config.toml
n_head = 4
final_lr_fraction = 0.0
doc_mask = true
MLP neurons of a small language model. Each row is named by its layer, matrix (gate and up: input weights) and neuron, and shows model dimensions 0-127. Each number is 128 + 24 x the weight over its row's rms, rounded and kept within 0 to 255. Numbers have three digits each. A neuron's up and down rows have the sign that makes its largest values positive.
After each neuron's rows, "fires on" lists the tokens most often at its 100 highest values on Wikipedia text that the model never trained on.

L3.gate622:126106128111117136151131141123082138127121113114131147092107146165132102119138125098098141106155101139083159120136089146125127161121123126127120131160142091155095128170104112132222131124148131132104103175124124134145098133141136118112114130143085114093136142085105112139128115118129155102139104142131128148104154127127108140101146095109122093060114151116116132121189097136127146114131
L3.up622:107121153079111151132130123132160112123166113111107145125169136143114132118138177125136109178133142142122098139147111078114108113135119143161129112135115103149109121135082140128125090132137104139173125110152126128121107131129162137156130121113112154108166122131119107083104121086101128078117145181127155105122110113102083112080128149158137073105133121153105085185130098186109091091127
fires on: "\n", " |", ".", ":", "os", "r"

L4.gate961:104122136129090139171125137114153151163162142105114145126123123159165129127133101081137173125119118128154120141148144154134057111168136120181103137140167099126124143138117156111116147161148130084141152144117157146102151130172110140189105095120128134093109125144169185182153123147100147126130145145109126146156132102128100130116103089124125126101091128157137126138077123124139155130145
L4.up961:122138173121116162135072119130108144122144120111124127134116149081154151161102069133143134105128152075122102175154097132172140127136161126141121183110147122149125113150124158124138098121125102123109082097102138139126085114161092146153150127124101156099131098142120174094158168181132119106140151122129141154143132107124125117169131102118086150138095144112138147118136153156154139121108
fires on: "ay", "–1", "ly", " year", "il", "k"

L3.gate731:150137115054124117183089145122158173136117135168166120164103110114133116176131141133110155135121126157123133139138117161137124121104094170122128142130112113109132114120120122134153070105132109125129104161125149101126146124129140182097117109117123122105176141120131188147186120139156128100163139100131116199126104108124102113139152092099135136138114134173145155128135120110169162158152
L3.up731:127118116061125135105087105116108109143121122117149106142138119108097145117065162102101147133149135100129125143109120171116132080092096130117131133127103127097120123103094186116121093164102116149108097111138112140111139102120131063149146083115125152116132130138127163121138127114116153132127124102134131153078104140121124095127090120103103154134095147110119150136084125140127160148115
fires on: ",", "ment", "e,", "y,", "0,"

L3.gate682:144128096148146127070105146109135136107137103102115142096164099149081144144106123116106122107109157129143129176110106133088138147134184077122104116123143152132130149127109148182136109144144154090154158169141160172132115146122091107125145145140106174111122085154132133103099163129140117095156147157129130138140135102123137205178143069117105148108134143135137163153092102157123131148100
L3.up682:142151052164105093095154126150116133122103132130126176097098113106127160142119152114117122173135116082093101141139113174167104171081105087157132127136142166111151135133154136143121138084106130115105122161148195120114136181105108114128126106119169109108126106128151173147116106104136144126105167143147158174119142097137121144145126091082121141128135115144150124130150130134110136130099
fires on: "ing", "ent", "p", "ich", "s", "n"

L4.gate789:192128098145128134117149126163092124148123178119152111158157102130119208157118143104126139118116124128148127104112120094133109123107163098150115103146086109138157164120133143144108168134087124107101138105150110156100137121141121124162166140123162112121156116102141148127162092090126073128097174147169139134086120162096129123146080104141145110095156136117147160135149117158136108118125
L4.up789:136122106091102073127164144145125134137156144115167101109151128150133131097153132148146122123127098120132135111127156098119133109091158120202129126108116073183133143140119095101130140164166128118110122134101076123129153149181128130088132122115150178079174120194128134101109153112127178101120133091101076145105114173164149140102103140111110138126174093136171112121122118138119129162116
fires on: "\n", " He", "orn", "ang"

L3.gate1022:138151160115154118187104156093109156153143132159129137119144109112126097115071104134129127124136099120092088125125124141136111152126139159155087119133155076084157099185106146133148139110193129106160109150164153121129113098173128146078159139115092108108123137133093114129102128093131106132162124117105142149132178129105110126121118115166122122145110112108120143161148115164154099111070
L3.up1022:149163126147151075124103175120153117143134076107138133131158153148109090136104127107138129117156082132121105135111149131136115112114105159106149133096169116113131084098153095128143153110136122139131122118129146145137106110106127111107198099093121162109155128098100155107138165140096141159116147112142145118129090145123075144152122072133109163102123141095104117172140119141099094131116
fires on: "im", " by", "ad", "te", "or"

L4.gate850:133094129160150136133115153114162156150165160181123172131160095093166147128120151155120135133113097131109102158142162139072131156101106142136109140154118129145123120119145121134147092132112134121069139140143079109142091142106154118121173130181105117151166155137079125134141134137120111150140082121107129145154127188139081120153117171089145129145141139081146108123109141096137113122108
L4.up850:099138091140156172160127152078132112104139139152111102135161122149068150134140160107142112143116152148137112154143133125110132173122161139111146126083140173090118102088147102115163156136111125150133148165155104159129118152124087124122160111131155138100143146155131117142104143180120129137149104125108128107129143118159179158165137106152104119158126188086129093098127124125117132127130
fires on: "if", "att", "th"

L3.gate304:153113134112165156113126148093098147117099152142136153118076139161140136101155103183130111160150157130134143126128114118142117131113109105167140147171122163139139107105131125113161108140137120162132093168091147129123125106152096109106127177120100159128097103149156163148135108107079099119120108158123134089101142138133118154133103112130177184126156160115158126153144132139155142128075
L3.up304:107124140080118159147085179131112148151078126120129142114135161098145110110136147121171126116118166131098156105132095108131125125120132100105158120104145108168137091165101125064132120153164137155165112129164130105146100164123137145112129119164099135126140115136085162143083084137097117095146135118130116110105090133144116134140140113112121173139105073120108141123121102114146106127110
fires on: "ot", "et", "ad", "e", "ub", "und"

L3.gate234:130134123140114134131082153125117095152159078109093133128148143174095120162132159130157100108101134131123125123163098146136111140123144164109110093138140100105148144140136137138106138165147080156108108163098133094153139138126123077153113154135166145140150125104118122138123157128126140110138116115155195108080128157171097143121119085163104119130141088115108116109158060139150097089128
L3.up234:114126179150156102142078144139117151161132134117104134105189154176152127099143184138123096094175084119108135133121128156141106125089151149098082130128107098107144123082141179151109118108100134166166121148086170155138126103108108109142151147096131143156157142134140138128146113143196138180151133143146119144110143082136095158124179134119146139134148138112136149123107153155109114123121
fires on: "er", "i", "ive", "e", "ave", "ed"

L3.gate456:139173094187180101104124151083118154096149145114121125130148158117150146121124103135159152148137144136131116158134085087105095112099116107131130146163086141114105134113136129162119179094150126079154098143128152121123109136115123131070099139099135086149120114140100114104087115170132092119146116127099122130145112100088138124075137137155119088119117155097125138164159117167107135131131
L3.up456:128116124089111138185146087113128148103120158119123137122117131148105138155071134091127134113102142144127092138127107162125126182122192128154108144121087160139086104153134154115105129155152113125143130115131118160094130118144104150073128135110091120096142182090118114166128107142101123131144110105078166104129129098128076111103097117132155131097110109099127178119093128146099139136137
fires on: "g", "al", "n", "ang", "ong", "up"

L4.gate32:159121159080102146119132108124094172119150122148136155145088121165128080105143114108144121139125130163129124115138124135140077156085116097162173125134142120140117119130130102108121122140154114115115140087136110137188094104169145148161145160122091151092155100141132155106111156132125134130122133093090115134135145147075111161077169101115122135116119135144096161144130105176108112154137
L4.up32:153121123083091115127102111139139115137094092147119172156108126118100124134142132134164137119134131118138125170098111105166126126140123077131151135121130112095133098186134150096110172107135170144141118160140117134150128106145161144105085158104108084120116086126146174171116169152106148097123103123139154100134137103145142164126136114116117123137085120131148138127088161160128127121116
fires on: "at", "g", "e", "00", "et", "or"

L4.gate305:107170098145125076111128105117142130135150145178110135069138132155117098154102120093149164152144103111130089115133142128142127103140086120142140117149121100086103114152098130122095100131092150143118160124132144121125126107125135124121127135072143167122120121129151118073107130150098149104175104133113116161151135084118139095104151115107121104112126075116151109092130103113115137109103
L4.up305:133149152124134168145133119139153108087117137151134126147169111114145098154117070115180121116118108140116146100128119099131110097124143128176129127106123152130114098181078117127128101139152133161133118208095108160169112138099096102134097141095138114106116141154137191112099070097131137142136095108144127096160093119147147147130113132128106113110122116093130123144102129157173150106130
fires on: " a", "al", " n", " three", " one", " an"

L3.gate667:114107129140157139116124074128100122155158093046119100143174138122109102108124121098133118129142115127167182099147105107129113115160119137135134128144110149127111130169083118131134141162132138156137142139115125158118119120103136169117169134148106107109148128134097116132109113099158121146121147095098081113093100105138136095136126118123158138147120154110140183091122141084148186154152
L3.up667:122122160111107110102174109185150142116122112098122113131173122134172150159163098121106124152145112149143116125160147106118156066124103115150134132096102149135127132134125110153094123120110173098131110166095125128067154135157106148142120133115125132150122128163115129122130152140134110111138126100123086121151145094138146161149104130132122094158126158113125138108133091121153163125154
fires on: "erm", " 19", "0", "og", "00", "q"

L3.gate485:082124112140164144126117156145108079146088103135164129159092131164130146128086114152109131123133150171156072123103132112118147092130159117122139079139074097130106149119111134185121134144098148119143123139101147113084118130110170130133108102148057153121130147124141137144120170134108106117138126124126137105147139143121153130117177177143135146093150108121131160122112107143121149091167
L3.up485:150128162146148129175109170108135161187121150108125106123125171171117156148111182140105122102159138147129125137112115106121147109108171156132148137122093121150159132118163136171124089057087149145161132117095138111149125130128146108081140162128085109153137169175132115108175134168179084145114135119099159133146152119100121119123143145100167124144137107099161169155151083126099135155122
fires on: "ad", "s", "re", "ed", "and", "z"

L3.gate146:155112127157132189112127135116129107121146121097094145123085095171143129106149104152095123131122113110081093133123155109159119152136145191130115137122146092125117138144157128146157081142127133108112117126117129133157137154115152127124111150122118135130174123154140124177115138101096165142145143145141092170126134164142099115109097087184103163124123138116102108180098172120141116109113
L3.up146:105153119123153151123121122094145145065150149131110132144085104123146132131129145131148161117114099108143107165189116153135173086118146114136120077095179103152143108120103139133128154139105151121103164144126116117132083094137089113135137128113199124132137149124089106146109122142143142183123120141159141153116129096126130092140072120085103094112136119126118146129078103158115128105114
fires on: "ear", "$", "0", "e", "es", "use"

L3.gate79:150169129123143110121096116079096164140145160147115121089169109166127116113164089129129173105127175087088156142114125124099119161126154148117125122162106141124090084176118133112145151116121109143139132178101128181123126143138094137122114128100168059143085128155116110129088143164152145126095159051122117136118164117123158142141153094109100130111134112123136161141151138123096145119132
L3.up79:105130135113187092106124140124122143130130124110141087086172102139135103115099124152121073136155153124090189109131142085119122128114100165139159095104100125109167095194128113107124124133125105165121126113108095117117159133141109066130135091141178151122117107122144146136140171174101146132140151171103143121138108149109137140120124107083092132121131135126111116105117116130118109124138
fires on: "ite", "ft", "ague", "ary", "ence", "ad"

L3.gate588:128118109105109138144093125100076145145129159134114151151130113129135121118103148111088172092115111125152060071116096105129107137127140142155101097148146110137093115172151121162172135161148118103122073155150131149132116121186138111149150138124102196130148130141139114078082115149114083122103133137088115153120117133125178142118117132145131128173109134122134118137108148113106137157120
L3.up588:118132110163146112141093106136129136143135114130122123086122150117126138140150171177108143106133185150148146124141147138106170060128121118156171075081103123134127129118123096141101138160149154160136112138121085100123140163135107141136179105129089145110117165166138136138114148145108157110144146138140100156098156159111150081161137142092102117115077101158116128116119090099120115140086
fires on: " and", "rough", "\n"

L3.gate464:131125095145126147134143159112161122093100110087120129156085117113098119131138140113111164150122072099125152154098071154110136131119129094090132127138169115157125152140116167118152140110172118142138106119109143138103122120166109126120112159101139145146131155141122093164114135160152126088123120111143161162172102122112129152145142150129155109137110123132157153146080139127137091149085
L3.up464:134116125121160154146101173092115133087167167112138126121099118114152154130127160095087144136124124151114109170115126143147126132130165152129113097103086130145130117129138149129085115158124137126174118132067157138085122164164129118083127201124139156126143128139127105129129116079146121095139131126108088143130137060098186166109117032155141118101130141131131124152095111143133136138150
fires on: "al", "er", "s", "t"

L3.gate227:152154126140136103182127138089118144135149121111149119127135129150133112156126074122105156107131115121133141116075129143155118114113128156151115112118151147143123184119136123091159191158105070088106080136124135148162161099134118108116126149117130115083127141128150107132162120135128155125130138117153115106138159138122109128128144169128135149074150135128087112137130163162142162101112
L3.up227:109134125148136097170145137110091156112170136128137148165096114124136147119143099105127128178183158126133117108092118138188122160119107132151114079191139127140123133094125109128112147116144095082132163132123171179156130098106133120163135091124115126110138199123130104125126140115123105102159148066085120143143121146093087123138157144097163089123092147123106092155149122132109118098167
fires on: ":", "\n", "=", ")", " rec"

L4.gate350:173132107139150149128153110143125153169100110142066081126128122130122116153097164098141113111143128107139169157120099092095133123114160084146084122093159145111110133101126129124177130165132161091093152128148161140117168136132139108139092066089132168134171108133145124118166171149143095140131081151152102137105157070119108127102167107131115144163121135141090141138146136126150125149150
L4.up350:104139077087142124117110106110130109108133120127097107091138101129124122101080098106127148120107140130137149103136143143141144123107135080119129099153084123074165170103135170118143158129146126144102122114101121127154185125152074148116067103158119144128139123142120144148117096147140107124131153144142185092084146078094145108113148153108125148118125165137125120075124154124164149119137
fires on: "e", "ro", "ay", "l", "te", "f"

L3.gate952:127115129156147088159096123067112094133103133136100133111063165109110137121111130118142100099152092129169106116121120139143135122151141092120107097117127104106125127138149125101122149147129157132148123100196148144134151160151125119084119144101141101117102127068111130153087122170106101143109175168136150141115102130121148105132128144107115135130093143092142138144156143148104122131098
L3.up952:108105116134112109170095087131110161108095119161107119142095146127141130109118121114101153159129165154125096140135122096114143092110132109117120126101129108126175175160117164163137156128096135149096180132132130117142116151120154116130143108143105132102122071098142155157127129102135138131135129104108153142115135124132141154107084111132086152106128120085130184145140115130113088148146
fires on: "t", "all", "en", "z", "e", "an"

L4.gate724:100163092146141133172124117116150127134114162170129132118117114168104119171133129125136082119155115115126126144111160162119152100110087128131097173124155131152131130143129131103118125105132178105145110144116131089148100108113128144124088129165118137089140087148109144161080163143130158083138160141088136114146127150116119171107119156124121159120142112115106092146140120090120145139101
L4.up724:110126123118113104163136138117126153150151166159165102151167117147112102168087161119139098149059108168164119151117169152124102115119153118123152125102144162150147150149115111144099127122144174093140128104136154165085122112109117111083146111084102137118127117129125166119104151160128134109124131108130162139196124124150154136130125084118106109153121123078138096118116142135064160113122
fires on: "att", " also", " w", " re", " not", "ort"

L3.gate25:174129102147127143136118132120142137123141148100122140153155111131157136144125136131116111143102134068111087161171106152146111157091199089137116124097157128118114115130151159143117147145135135102147146141125120141091149165122107157141100128115114082153142132134081118137121154139182113087089128090144117102111116147154122155104165106157157190128122131098117126157148159182157151152100
L3.up25:114118136149135129131109162110095149152127116146128106105098117119117087127148079130157167139127130181156086134129123079113108139130124134138119132127166144155108095131101106091160124134164085143166108141141161147145103152131119173102126125125088111157165109124122123124181159151131111142139135142100099101136131141132112124095114152121172136105084115135103115136092121151122121129119
fires on: "ing", " On", "t", "n", "ess", "or"

L4.gate380:118127101147148132139134149146144166135151127140110158076160116144097132163092147073113115128132148075113126097153102122102156107100103118128152136123120121092109098157109142111141098108166153084096112155140097158146100109128123118106101096162142112137114143150138130175112135113100134143092136138104124124108122123133137114131142122180104133108117074129120113086147133095107093066107
L4.up380:126118139166114104102147146155148103118142098125111131171139105118132138145111118080085058140137135100115108126127132129171100120167098126133138149127125103135137130119187150155144082109132140142121109135167107147123097091135173158084113131140125141110097170124146129164135162117098148102119123147129136141168096113110091185145099080113144149147147153073148150079123096143137105111116
fires on: " |", "ig", "im"

L4.gate164:115093144159101140147101082137117137092126134122123138136091097161107135121127171131138171138132125123126123140101149104125105122126113143166130117130104150128135142135090127141103141185085138143086117108127130164128102124141132106093106125075165188117128107151153105127074137169151145105119126162139164149128133154151130112069154113123114140105138111151129137116151106090101087134134
L4.up164:142115140142129140110117134107132134148118106085117128125119143153160161091139158127104121170124126132153122107110097094158174133130116106120129125177115112106144143090089108101145119120143136110122129088124127158084120103116145106092124107155094133135166171123100134134086128126127105158129157193144121099139094147132123103107110110170131144145110112123093109061127132126120112095104
fires on: "ed", "ing", "et", " a", "s", "t"

L3.gate375:142129085140147132135146101118150113123106138160140154128116136135092084141102079101154144140121105115104110102125143104133137124114114119131120090119139146109139127129096114106144136128134101112150146124119124110143092152137138165084126142107141172086179112130157124130056073134114089115131101134117134145134150094100130121206132127113100139092146101134144081151132099145142119107102
L3.up375:110118142144161145152122131119156105101130132137115076095148148170095114128149103079139125107132106107079110107116124147094174122115140108148094052152159112119128168113138154118138153156120121132143156153105142114121126082121124109135127144116105136093136093097142153091117157179103156151121153145133138157104160106127165131166132104157116084131115178105157102145140136145148140123082
fires on: " k", " c", " ro", " h", " v", " m"

L3.gate909:139121090157130137162144104131109100136130119148113122117163143166112133114098152126076135129137128146140111105145117122145120154093146096166128104098155114163147188132139068179142124124151114111148157104181123124113146122140110155152131109148163115124124136084139116155096104125132141103144117101151090119133136113132129138139110157101111152176126115117139126135087142152091155106138
L3.up909:108128134099148133109152161180106072140149076132094114123117174125149107155113114142163108081165128146132128140113126122126136101140131121179145152150140131160142139141146128141100154176139122135103162120153122135174158137129091109172185117132161105163130148134135119127126107120102134118129128103132120119157120160135162134083106140126122111141131118159162143133098126124121119099114
fires on: "en", "ent", "ord", "a"

L4.gate834:133120123134128122119115108161119135165099109122150125142109112095097114132140143126142157111124106088130155153094132133108110137130118121143095114089159141115139128165184131096138128132126153081129122118151162105086127151113142135143137123108127115103153128098110130135140145110097155111095091125093071099137153076120101110158128104157094135127084120178123129147145144149132125126059
L4.up834:133117107165084134129148119143142171083129162173125180130090108089124127144141115133118083108125079108132133152098109137157116156129123071115135137135110098135129132130087114118157151112085097110107120092084137150079089128116118080166093167156141110119108105099123132116100148159161126126163094133092139090102169093135137091126105137118128137127103120177137095138176108120108112123121
fires on: ":", "t", "oot", "im", "em", "ut"

L3.gate534:123101180148134116128170123103116104154108103122120124143113128160127165151170140135151122120155145103160134127131131085166099102160145102126106165137161137161119124174128143113112128111095080143129103110109109160151081128141120129114136149156153193129152122141118140113119164136154128117137119130106163112151104128096134106148185103143128101148134126119103124137079132091132128162130
L3.up534:123108186143081108139110120110149148153135126122154113120177145112120133100123173109152125148124172152135125092107163181128155157090089116085133136133129170159139172103101114139149139126103163131113121120169112135137080127120125149109133131169136134107142134122099130149129136115105119118111143134076129124154144141146124097140129130127122112140139111129118143078141147100119125137144
fires on: "s", "t", "b", " first", "ill", "up"

L3.gate684:133131082156128096132154084120120153110132156090100105144153118133100149112136060134129121146125143128123090117120121108130147098095132125133092148147154085132108138117140184103103164138102145110127108136119165130079131125119123102078148124110110064106162175142139131131135162079143077096114147153105093126107151078083146141101109100114106157119124140118139103111118134160113111120142
L3.up684:117145081146086101084187143077142136127102143163089123129118151161139141130147148104138115169117131125147090140170105119124085130089155124094134116149114156098146117169103127100152160124093139094117117135136130147158142136134111173120119062158097110134098124103122136101125129118143087150134127105123152137124123080129101146163148135144111152120107133101145129137123074155135152133142
fires on: "n", "ow", "s", "es", "ard", "ear"

L3.gate618:136167140143097133105116153153132125126088126131144098130121108157128096115142062118105166135111119136164167162111154124113194165154098159158169113163109098123123119110135132168118120140159135119138139135156152155122168111147103147140140103104153154123112143150088142166143099130069167132133087124144118115097104162152072146142107086117102144132159080096122150120107111115141129128145
L3.up618:180119148169101111093124135122133104163165070119144137095152092115149110157135134149122141121154139124154143120149135107110147138123166129087137102140125140169094130122105129132118134138171110141104094106119135113103156177063158175146102189112174084130129155129139112143107108134098142143151118152144126120109105137158122131144125119117171157132139135139128177121176125096129173167125
fires on: " se", " k", "n", "ollow", " Se"

L4.gate744:107127127142105130097124144130105095150117172139086207108094115130111154129109158096167108145169156137120113103148120129130127141092106102146064124130101116155142112130118081099135120119121115120120184094123119099148140123123136124125072131118182140171132159121139176174155146111124144168131133106108140118136148124149104134099150063181117141137142112151140143097100135137114135162132
L4.up744:121177101146140119155094130134106164127129117151094147168110110132116153117093117138175168159127169117138113149140114092138147102140174115146116114147107161128144137099118115139109116128103153143072146091144114081112157127116144149117115181146167088111108127136125091120082129151121113131119140120104156155104120133139149172142129094159122103127105114095144128136155158094110118097126
fires on: "ot", " |", " and", " m", "ip", " in"

L4.gate628:149131130128187168077113095137134141127148126147112111154147098114093139139150144098115135108094075070148142153128132178125146103157148158109147129125123104137126132125189105140088099103147153128118149142134168115103148127111087123132108117146100176137141139161121113163132096114113129140085122105113162103123167140145100122123136102118120120125124086189096192126128154127173130137108
L4.up628:110142157171125170123113125120135140128080074122153178138130125120130155158108146073104141147131093101145101115140136140130153140120115126107139110133159134088142128135171121160128123074115113101090134161092123126132104152128071152130081156143115097127111136149122122176122149089136114124100154116145143133083146122109128111171126116096146140145141124157145123121193130119164080150081
fires on: " v", "res", "t", "r", "im"

L3.gate760:119111143183142134082111115111139074128122119108125176105113132125136147158121138125157145092110106094119090144107112063157137106119109120135126091132122093117129104102105129108130107149151107161152107107099141143154097107133154129133174131147122159166123146126123132142139149171143146115100142125179100054126118101142141138151127144119110094108071165104114166143162155127074098130136
L3.up760:141125104123114094131084143127151162113112113125111156142177146095099165146150129147121142113137116166138149115096140116115114091091126158095107131076152132138129143126088164155130125129146104157167170127110129165147116160141117094148134179134136152101108141127146111120116113111154143091151156096094086152155119115126154130113110147122125142133124089106108095158161181191118125152111
fires on: "e", " sc", "c", " St", "t", "vi"

L3.gate165:118082132131118131113149123128139103141126127098145146143145104105179138152144125137144110171124110105191122142121152130125109133127115156199097103123132113128135105155115140125091178127137137121109128109152149136135140140142146134137120107103126068149104171142114140161127116131122149091139081109129166098139109131134109103110129113114108126135079114140100125150085121130102092125133
L3.up165:120079150108146121133124118128136150138126122132122146158138153118128115162106120110078132138106137135105132123145118115128099117106113112109119166105147144116158176107161100074152131148125116128168151106119098093122110155109115105137140118078135152172089090132115104135093170113102100116131134126113117177142153117112086102168139143148125142117084122101141131078099092142114077137088
fires on: "k", "le", "ly", "5", "ley"

L3.gate390:135127101123131107150142119142128137146136096123118120122090129100154148075123169139149114134135107131137081123118120160116121151149132096130096162118109097139160146173111121148115085100134076090138118131133155148087138121172118133137123124102144137138127073148126113137140158134134121095090147107133101104122137122117154157085158088093153091109143155109149116168106130185136132141146
L3.up390:125136144146109129119165108146084147103152114143165119156114136123112117170148141134135125086097125098110142127150112155085131089126132116147131088128159133168139140209161155125108104115149159113134101163144128112126088091177145143065145111106087122102153157131127163161149144174126114139129106117071107108147099156137162155066131104174190109134094114131115157118098121102158125125159
fires on: "ed", "ing", "g", "n", "es"

L3.gate658:178091135132135105121122118114120119122073151125113125142077161115105160152098113087128135115112095154139083131135148117125137152117143171170120091115136098147101161082143091060124136136134159109133121091154137111145156141138128153113131140156139130119117151109135168106084125096097117091090131151119111125100114115124115136174118139110123124138126175110168101160108126152141085149125
L3.up658:168085133137155099118096155150071086103123130120124115100168104130138135131152088091113112131162137126065058148158111141083134145104114134147168110134128118091120132122117153101148134132122144110135146099137076115140156104139089147118143110127129127151109127120155118122096109129123102142098176134123103138128116134105118142177116145152139082128145133163142119157114125106140179129110
fires on: "°", " d", "T", " n", "ig", " k"

L3.gate816:145105126130126125169130111153144150114121105121130142089098126148122128123084154128111125131112109103161123104131124104097131132137134176100144148129122116144113144179133122107077120136126114113110079199109141131120119106151134158118115118134153134115149146132099132155161134162120140103163086116146159160104142141152135143141152102128152125111131125170147124138106083146152135135122
L3.up816:173089142093121156121181109131144174125112126154094101137172123160095150121123082125143113112103137123076165109122119134100144122087138149120137103108110144107125138153130107098124052155085115112139124147124148154115108097127166113116169133104167138101115135181130104157166131127162129135137111163131138129143121055133075100125139082111128136086171149116142100089129126088126176132095
fires on: ",", "s,", "0,", "0", "4,", "3,"

L4.gate62:101135169129109111108084131144076134158138118106119116092085127116116140142122124174108094130103102125161084077102105101142153178132069096115133105168128141109149124164125125136160101162121155132138135135142167160100144160143160106101124139104107139120122114143129117115162142125113113119148153164131125143101137112122147153124104114104133103112114139140118143127139146140131141123167
L4.up62:114129118170143081133143143125120121170124115113110118091161130134126118110138102135087118102163110113135145108148132135122132125083167120103120097110122154093187149157112103146143169124079142151118116120096133094141160098092128128101172159132130158212137155140080106121139096145163173152090117123149177125084133137135112117173105106170121104155155124089145130069159126123129144119148
fires on: "t", "-", " only", "and", "as"

L4.gate728:124142109148137125106108140093144109109152148121142143123129135104134142128106132102053161106111137129193136106090147165139150139122150134157094140161108117160162130131157097118187106130118124121179095173113125103168106099166135128111113137163175140131125142181148061125177099115117105116120159135106155128090145102148153139106121118143154125177092149083161141095138124159067102130123
L4.up728:133138107168156095077123121088107135146115132113150137084127096120128123097138167151088102091135118097175106137099101087141175138162090136108088138141158126141201112131130123143117130117127138106097111137113148121116115112137091153129152145118116126129116116158148132095151122094150120127136142144105107116114120146101162106141127110140132110155167137099178113128139136126111150126119
fires on: "\n"

L3.gate317:143126138182094161103153125071154143133096068170111133134128120106128172134115131162157122163129156126155182117171163131103139121099125177129146111176147126173172141138141081130110160174105141142147136122105078146131135135117155116106126128165170078111112160152165126130107109118112132143109131106090103118126157197135128157091113151084139105133139150121138169134113139115107106119172
L3.up317:144105136170110147129140133126121123142097121163163117094090146113118152113068110138157141132146122189145172165123124115132136173147078095091144101115116158131135110116121145132107145138124110085102161127134153112146122148104122135146150134115132119096168128144095167098126150173124130132093082114128129134136114144158164156099124121116101111122137086120100149129143145133132144144139
fires on: "u", "l", "pr", " of", "ul", "ir"

L3.gate976:152149149137172139118058094130151101133121155127099145124157112143103120137130151114122151140114149128115157113112122107127099128119163145112130081142152167138111152140144179114114148167153117129108081143109137117114129152141146078152153121145153142107145093139164138104107098125144145124072120113135104124172136103118116149127166105148086113077116098152100157111173101128111116103146
L3.up976:124150150138178106156111152143144136155122109133137133120179090130112116130109099111131110091095114118178164136100142132174131165094113161119156125155136135147115130167146131148118150142141080149132109117126113130080096122133115104159143161115131159149185136098138116145162126153147135120191072088094132147121149113115119149153136182127120148109103067124144138153164146153109098126137
fires on: "er", " ne", "ov"

L4.gate802:119119167153170102125100111121210109185108113106118163102156132128111114151147157148142148117160112144159091103102163083079132164119104107124111125131143108120096103135156134123147140140135079145191140165138131124069191114102128139157131090126123122120110092157118155087125114139101126127142074148126087122089135101123144161157103102160108085109096143142113120132138119126157123097154
L4.up802:131090126126130104126095118100127097132130111065109094084112091137086115142134070116126154075117129138142156121078154137157099147115136151105093141135091147121186140115151176111149076125137131142108109162168141142126155120109141106107136119142152132127144120191094117144138131110112144127157104122120093108097156130142096121105136121152167119111145148142113116154122183165133101101121
fires on: "t", "od", "e", "-", "ad"

L4.gate356:141133104170114081135094079136161174152133163138145141128129138135187175130124138161073112131126135159126090120158127155095138131131135118167076135143087092112134106082160159130155110135128162114087131125166110087114070139146148104142124125177157104131119107102094119147132099085145131082117142128132128115161101123153055092079134137116144113171142153086084160160146119097145099135127
L4.up356:125161131130157152095133135122096168107160149148158138185162138122175130131126143120126171161143091135118106132143129138127152136140105081127126127116123143122119123133140131129090152164139150117138111117136102171156089162120165126135128097083127182138121105125135119124134117129104093157135100132120102151060166119096138100121134123150101103150133198133114159161143113124118171096131
fires on: " A", "if", " M", "om", " C", "orn"

L3.gate128:138101132126198118128151151126134100108152128121096118163143116113147118125121109150136129128079118166189137149187134165166123108124127107138103103151132111123131127126077128071140135194163156119120119120118123140128113146170112156090101104077132110128150108141131088167106156125159113107122113111136113125102150162113123146132153097145177128148137123109125185146117162117155172145152
L3.up128:118135139124084101166143160095129127119117130117100157149134114105101142142116115121141144114064158121087107144135085174128087078113152150105095132109114193150133136122126112133168141183127160140117115107111113140106140175125128103106126149105151179111148119127134122139153142101134102148144154113106126148145121176095146117105149151159152117094106135153148113171136134107122152121108
fires on: "er", "ens", "s", "al", "om"